config.yaml
hidden_size: 768
norm: "rmsnorm"
init_std_qkv: 0.0138
learning_rate: 0.00671
final_lr_fraction: 0.0
MLP neurons of a small language model. Each row is named by its layer, matrix (gate and up: input weights) and neuron, and shows model dimensions 368-559. Each number is 128 + 32 x the weight over its row's rms, rounded and kept within 0 to 255. Numbers have three digits each. A neuron's up and down rows have the sign that makes its largest values positive.
After each neuron's rows, "fires after" lists the tokens most often just before its 100 highest values on Wikipedia text that the model never trained on. A number after a token or word is its count.

L2.gate814:163100100132109107127168169148122097108154118105174137130099140135139095103130153177108148144163150139147095124172110167112131142119109173163177196130142071128146124122103122167182040120174192110131117150123128152117160121128092124125156144136109166202152122115156087174169143196083160069131132128192169170060086197153155090106129109177120108101134168114106112117123146137118129145114147154131115130134178119155165130086135143116081108127114174124093168157174135211172170102155131123086128111109135147100134197147125139083148121194069112137094141143165188169146088187132102067
L2.up814:118169134080094111103166110097106095152124130167114140123077097156112104109159127174151157162102068151102096194114129139107125142147092146144185165119107157113138082084111092160126113103162194145152123147096092139139103067166137167139141086170139139149163130132197109117103216186092154119089093111166168139095128193130109112164131120121130192122170126139131085148132156152128131144147121146058104174098120116101116175112185092148104137149143132150050145145154088124126163091141140077102123170118069097129121151154125137090052086180091138156081118143169183162122077167147138092
fires after: "." 73, ")." 8, ")" 6

L2.gate1885:149159120112151065168154093120151094084126154140089144100109134137147167148115102103181098041088146194194127125144101163060111030079093142083185115118111160115114101120116172102140129129144120119131107078126061127156100154158170175102161098127114182163186108138135134121094142131187144101123088189139109077106102130089124116095133121161122130143073109092147151130083147077132127162125090130138157109094057106142143146105188078101109103138132149123122149085151183124082146152093090082150211116148119119050150138125103146197085135107122112133145144188100108122114093125115113151
L2.up1885:172158098076107155099167126163161119097157134110104151153133136160122144123148140139140104142149123164137117097084102149097152082137117175092151140165176170102196131164104116153156094080111122097136129154127083097106118122111145092110160118152086179113131141087151099107176086082148107161156116136108035119071090171089074131084116093137100140171106077114105140097053122165094091129116071105132162141129142117111155117153131111074122119071153104104129153114093152115115160186130124116140114171204070147128173160098152114106135159083117131145146097154111083177122121059133102096
fires after: " the" 30, " was" 11, " became" 8, " is" 6, " also" 5

L2.gate1845:133130108009129148119178108110153064111109119116134136165053110108126076131133154200151122132022102187136078147156122156125145162083136149143219125142090091119109149152129125117155087089146186165179154126154136163168118088137117133096137153174125122163144092169135111133125132140054146069139095139135138157094061207127124134103127111152099139123127155134114135098160197161128117164188147094100119144137129122110147131146115114145112102143126188126053156138148070117147162097140149109097134112096050133126128163166115173043106142166098114171050108150138188150141080168141125065
L2.up1845:114131120049151134097145110129104087147098115109084116144111132182138099113115163184163151166112119152106120235095124137141153150127110136122169149179091065104114113123103092166143115141123175154152118141117107110139108082191123107139129097096146103168143155093165135116135161159081137111080096137141162109120094072134100129156093115076124200129166143145137096171174136161177159137147171084167018163099121145120116147134133145082108107159103135142124167148111060116136179087104130110096141142063149056144107131168113152107070109096107107135094125124161143141128093148129167151
fires after: "." 58, ")." 8, ")" 5

L2.gate2445:093147109065180132192130075131163123140107197161176101148128108117127135144059118144121133065087072099076148156123160142077136122127128126174148128140101115083132170175170134095157141190154141075095113060131182141073122176130123074132074111110168167104160137075160124184137103199050104145171181133164148147137067123180116157048122108120062146177157121100167146172103128115120150148143162098076148142091163146142162173170093127194087151151101198110093069089184077103038073115162156104094178164123136075163120095110076114082119069137169101113137120104160095112090115115112143114
L2.up2445:134185118063135134101089135110113102146095112152092091123151099136069113114130130151174116141169148152101090193166113111154099123099179100137138161203164152147184156179159192114121191174101135162090110137078111123133151130092169083091095136118193164155130124105134165169083137107097134146105154092127108099151103156160061159124117151104132196103254101093158120109160053092145085124156105124085097078146139109142097108135158139175136114119131124132134064097127097128089137182025132116128175053154170161145168153061136096115127105130107111100110118166189087169136090108091177136
fires after: " was" 23, " be" 13, " were" 11, " are" 9, " is" 6, " been" 5

L2.gate2142:154120142075081205090115144139141170130094110115128089083117155187175081136203122142170107097122136138136090109143087145175139158177172073159141123057102156103137104142148138109134148108162148187054068135131113125131117120047111158102071060122134080142090123179043101213110142126093076084141118128171104152167146181109132129101150146130079144135079150108159160148163084124110080096142106149154137094167094140082139088108215172081127232125135183108150113134167189117096178166101128235155119126190101149115129120080199097148117153113151098176126191143160157122091095128104147080
L2.up2142:149120170080100216121128102175126159141063080087140101119117152185215136128153120166108134145119093200168149133094107104129118141152159106148144118115142146118053141109172140138091105088142162158063092134098082180146158140145104160081103069034175108128178141144066055162094122089112108027113179093185112103143238148108110138150157158137093131105082133117119117055172134124124133147093121133135142128122056110127160164114172190103132131113094166164131168157126151148090170149106150155133124084132136118182110139056116139188083123101196139217129204121152111122109103121142153142
fires after: " was" 20, " are" 13, " were" 11, " is" 10, " be" 7

L2.gate2348:151119116133102152093126126086105130085089098124176137114117114149140112146144138067153128119094115120152102158131153143107102093098117175083187083152187063109144106083144169156107143111107155103144107119170092114141172071148136149191149097173128126132152102105137098117066105094143150147077096175113086172151097137122128130116193140147116171159155123100149103150170122184079068162113095083122110188071157144155104201145124136158106113081115137119077159124087159115142118122141140156135116149084086100142086124111143181140187129132132098153127104155179104096166067100081104105
L2.up2348:114123080111136120098152118116136120056121116063122120106117151192189110173142143096117122129125186122168083158129157119108111089096085175159163118133166092113137093100136169152087092133173141161173161169111077108122154115115115096174119125122102168169152081109125117134087108129137128182051144159125074173153099145090119140115143131147124139200115139057101133112176140137080105107136120088097137105132103090127122179100093085154076150128146146103123111161126161086114099161153154155142145113119052105126142142128176182082146114098104127112101106179222114143180102137095158094
fires after: " the" 47, " one" 12, "The" 8, " is" 7, " was" 6

L2.gate1667:146120135165142117130173156151151134150124064145190104121123158085112075080158155128126133130127153146139171115130158154120140167093132191106166117156100064102121126109090118159137134099080126140096104187065169093158113121171161058102177172123136227192177138161138170103088131141099120073146127123153130114070146148138136050108124143155125120185169117133152130162180173147158150138168153127130137113127166108129110121161174109145113126135110121161125135163150116157112149102110088141121121195076148102179165143120135141131103138165059153080138107178151146124144122151149124162
L2.up1667:128140166061141142095091122120116086110126126126168126145141115115139150089160145067157162132162094152096117159173058167122153154194060126123128116136111133122160109080133119189152132060131195114170114085164184138118068095147149149143121099133114096181150111140130128115170146152136146127077109127139144149079090106136186171126121110076140146151152158155117113139158160119193157164109144229099127142130118092133149161124167168120127104110167144152130173145135095126134184131113133112131100209115089126073111098075132123088102145139106119129111124142123186138152108153176141051
fires after: "." 84, ")." 9

L2.gate2775:161156166053080114158129108109121117137076058119116096126104166139116104170166145160131169090110144132067105152103110123118108179118113076137122153137078121161130092151119120138117117166163131143127137078109108144135078094132101077195070120163149125121129192111104119160111111135088134166116112139143160098138121131081203056131082159126148181210161132135164124102111160112144112116073113076059077125145132127108076139162109162117198168161066128117114160095115174115121118144152110109134097171155140176091178163054151181063094112133188131208159166133182090149098108128105086103
L2.up2775:118142147120094076136148129083134155128117068116203108147146152155172172107189087145117132103113158114110125135114098116124155202101127079146129135122170108087119049144124143109165140106178117171084099143143120108166134135115128162090095147163131174137151135144105118144121186083115126091143124151100118186125076154126170118155105117122135158206106165132073125179122119041134106121089113126206150094190103141097114118171106082132109138175126028128106210115119091094120120094162153153129150144123153183121100135082109152075095147149172092160160085110184063184144141164133148051
fires after: " was" 16, " the" 15, " is" 14, " are" 5, " were" 4

L2.gate2843:106105147139147097178101092114164159131167079168104108113148142123150100170107096105124110150138104213142094118103117205056145150136150128113145114098144078177108125077143134151087159149130166075121150128120159111133139114153126149124178150145115129157134121138086156181139068096109117095163115125129117126092150156083135110134131088111041113116051218179160206103097132130138155124180138120072091106090091117114140092079108125163077128147156069138111138142163096079123121143130090155088113069110076063094154155148143111161142179158194118068140101094133073095116154104121115121
L2.up2843:136167123144138034112126123158146201144125154120147081082134042136113155141091087105110113082174101128125115126106122142085125111166171184171143112104133100137068127153112163113143150137131069153167138124135140165070170144081146130089111161132106141166120115160096190155137110133123148127140167060123110130096117103115151113129114121140097106138104145086169112154151205161116098104112139055123142124100142120097063118133109143122126145122157111129135200161189171114106124122122114126160098162124130106152152168152147121125089131133115119062110075145100035084101112114089074085
fires after: " (" 30, "–" 23, " |" 7, "," 6, "'," 4

L2.gate1785:132078141134080162112173134126119132144072101107132107089103135166146175177073137072101098126122106094089106138142158119121176125079137086144095187119123142155151128076081080135111145130109108138138199164092192101152111061138147123106124123123147151124136140121040086115118122152119085118161089136153125141060096112168143184128152201169090072157083140126152154114126133194112097116152136166135157149111151178121173087128133133093124149088149069142142093110138101170140153124154157178105112179145138117154146198049168166183110122143118162161090150105139123133108122169151114147
L2.up1785:140056138132145146103198149173180122165149109097127148137164105144199167176091074148099102136173149070093070110082079125115169148101127061111094126104061137156113170125111142140091143099196128174121115193139107127160083118124099192131135101112104121153099120099165122173142099110121107070141123147141170142167191133153159131074192145132116141102121119087098128098184132201121093164153139132109142111122124153192115109078111097077103136113108158150089147163153112126127117131110179137151110123099140124146113107120128160122130159167114108124091104143083138160152175178135095172
fires after: " |" 41, "|" 14, " Party" 9, " Turnout" 4

L2.gate1147:218209127134194140137099111110144128128099101105154121151090137209161103132117126120141099151144179123121062156107098095120101109112161116172089130187081116104106105166149130168126162174133084139116126081133112149122135110091126095183165141129163097127142128135107112190104083129063147141152060157123112103123118101079097158102191157164144073106157161047165131120137062144117096175142023072153148036110146127151120153131114103101139154063126129165139142025076098183107108158129129099087159120165101144144132148138185102169082204125154123173141153113126101158090155127049105130
L2.up1147:169155181098079155132162144150111114089143172159104111143142110109155132111097089189093104218149087082071138141142119069126104127092159109111110134145095133123132117181158140061141151118102118167111066142055109142118110132170154134107108149135181186147164094089139119150159121157088123085105158125136092184158116213159164098136087077124128151121128114140110086130097156145136000093103095132162110142099135132038144147151113155102148088131146178176076138079131136146127137128121146155045155143199138118152120200102115093186091148079133105113097154114136162153181106126099170141
fires after: " was" 18, " is" 16, " be" 12, " are" 11, " were" 10

L2.gate1853:128153148147141188134093125145151146089122111194203161115132158030187108136157123111142155121114153094114120101169138192079103125194174128071140136142172101113121142135173100086142064090160173103160081152103143099157116131135112161133154166072186119174148121161142168127130161132052122145112148149160134145167068130114138182148143106120140136133116186109098042126162190096144131140246146168101093119103106086155123137137120123063150127120165139038129081166154146098129168146136133101132121115104093143176150186074132166126127140139114103151106165162079162175129069161130135081
L2.up1853:153126150134108107196118139109164091064098075097142113138151156122147112080138176092135142122090075107107124170136166175086114126138142133091109154136098162116130166056171111142158084047127157119103114139098144191121115119136161170140153151207147098130117079161131162078178123161095142158160117111136123146127130096130113121101106119000127167155124126122076047157135135110132120124203154190094055079160134123148117210139180087071109132185125206103126094142162121148138147150100120121071126116131133145107162148174114133128136087124092109134084153136121181112159078140109155114
fires after: "." 68, ")." 7, "\n" 5, " 2023" 4

L2.gate1755:149136123130142126124157101098153112157060145143101155161137125142127107133142116150217138154143104148114058140125142123117128117139186092118199135116124164142131120175132112130156172173126130067186121091188157148102125116133100117191133070174112153146080083124091071139129120175138148141178079122111113072112144123134073187097137173121210114128184069133155140090157086143029123217121088126142090170104150067077043113131133098091076150109127194139162161101176144142146178100175198134108169168166154145094145126143175130101189132073195136160142089095165143088063073102092068074
L2.up1755:134144119123073137136186116183098092111157141094137153163129138136123113128129137159073104161202172148120116167187135123146089067112174176136129135106112146176123087197143099105144140156152122095109112160099146157064121150150148139162149090133161155159136131116165126102127140213099139091176145129172133124105110164151184163151106063099178059081066123138175111119081151130108117131086126093153081180121164138127106121154104150139156141103171201152112107128145141106144135118087135106121125126131148134110168155124127137146141106089126083125109104109124144152088098140123137086
fires after: " was" 17, " is" 17, " be" 15, " are" 9, " were" 7

L2.gate1543:097086060194143094090123154152088136186149075127155092175156134112147162150130107162086205149106188117127125066151081091049143121106110105117132126093080095098217126122111172134161100062074163108102179134164079141162133168167110102120149124078126123170083101143133115102134120126164107118141142173107057201134190126135244131171109159095125089090099188156172156108123158104067137087131124075123161095122119107123131106143170160143141086128148106077173147139122104120136101124115134153084080141143130155072170117162117107161154097189128164118110080068160193103186142155082127142
L2.up1543:144123103122114115084132121139098149120138079078108091189150115104052136124142121127163164113126140077093123124133148097049085176126108108086152097086127078133193158125140078149173137091111154149164086154159099148116143132101135149074111143119128099112075107190137104109180121139173145089148128106137077179153105137162214166165076173085072094123118178139142119149138143149027160132163101150130122129083150112079081074125107138140133123126178122108150164181069099081096089056132163150102084132142138157163138095155063146212105119120144128084107073136128157093146104123169115129
fires after: "," 54

L2.gate2234:078123125137143149103208171108111134093132132146097086125088101152143118152090198130133156153156100140093192124105150132137190048130175110132134074061133101134148070112121163157096168151111137136153166102122102102170109149122079132125142152140124175155120126165139121134128120161152169079102140167131128153110128101131169107133159182110146127080198150206128139143138153105027214163163171129088183129100090172131090150131153124090122079127123141119140089126112165139058128186194129137090169121142115120072145113114136132144116151106140107161102141165169102098159166151167119130
L2.up2234:140132158129103066134140118126168154166151105124122071143071102111124147139102145120125094149163115142111156131145107101114153107151102096083151152125072148175156095172119122141109100192096165131113122160042173111139107118163057126060173131084145133179155120174083165136043119175158145087062140106120144116176135067099204148098186132142147148069088114133130128107138145131062127122173081169091190136096144162177109205111128108145176116081123116129153130143100159109124101047153138150081109137121092134136041098126137133178120092131121161077162156170146109190104104143164132066
fires after: " United" 61, " the" 10, "," 5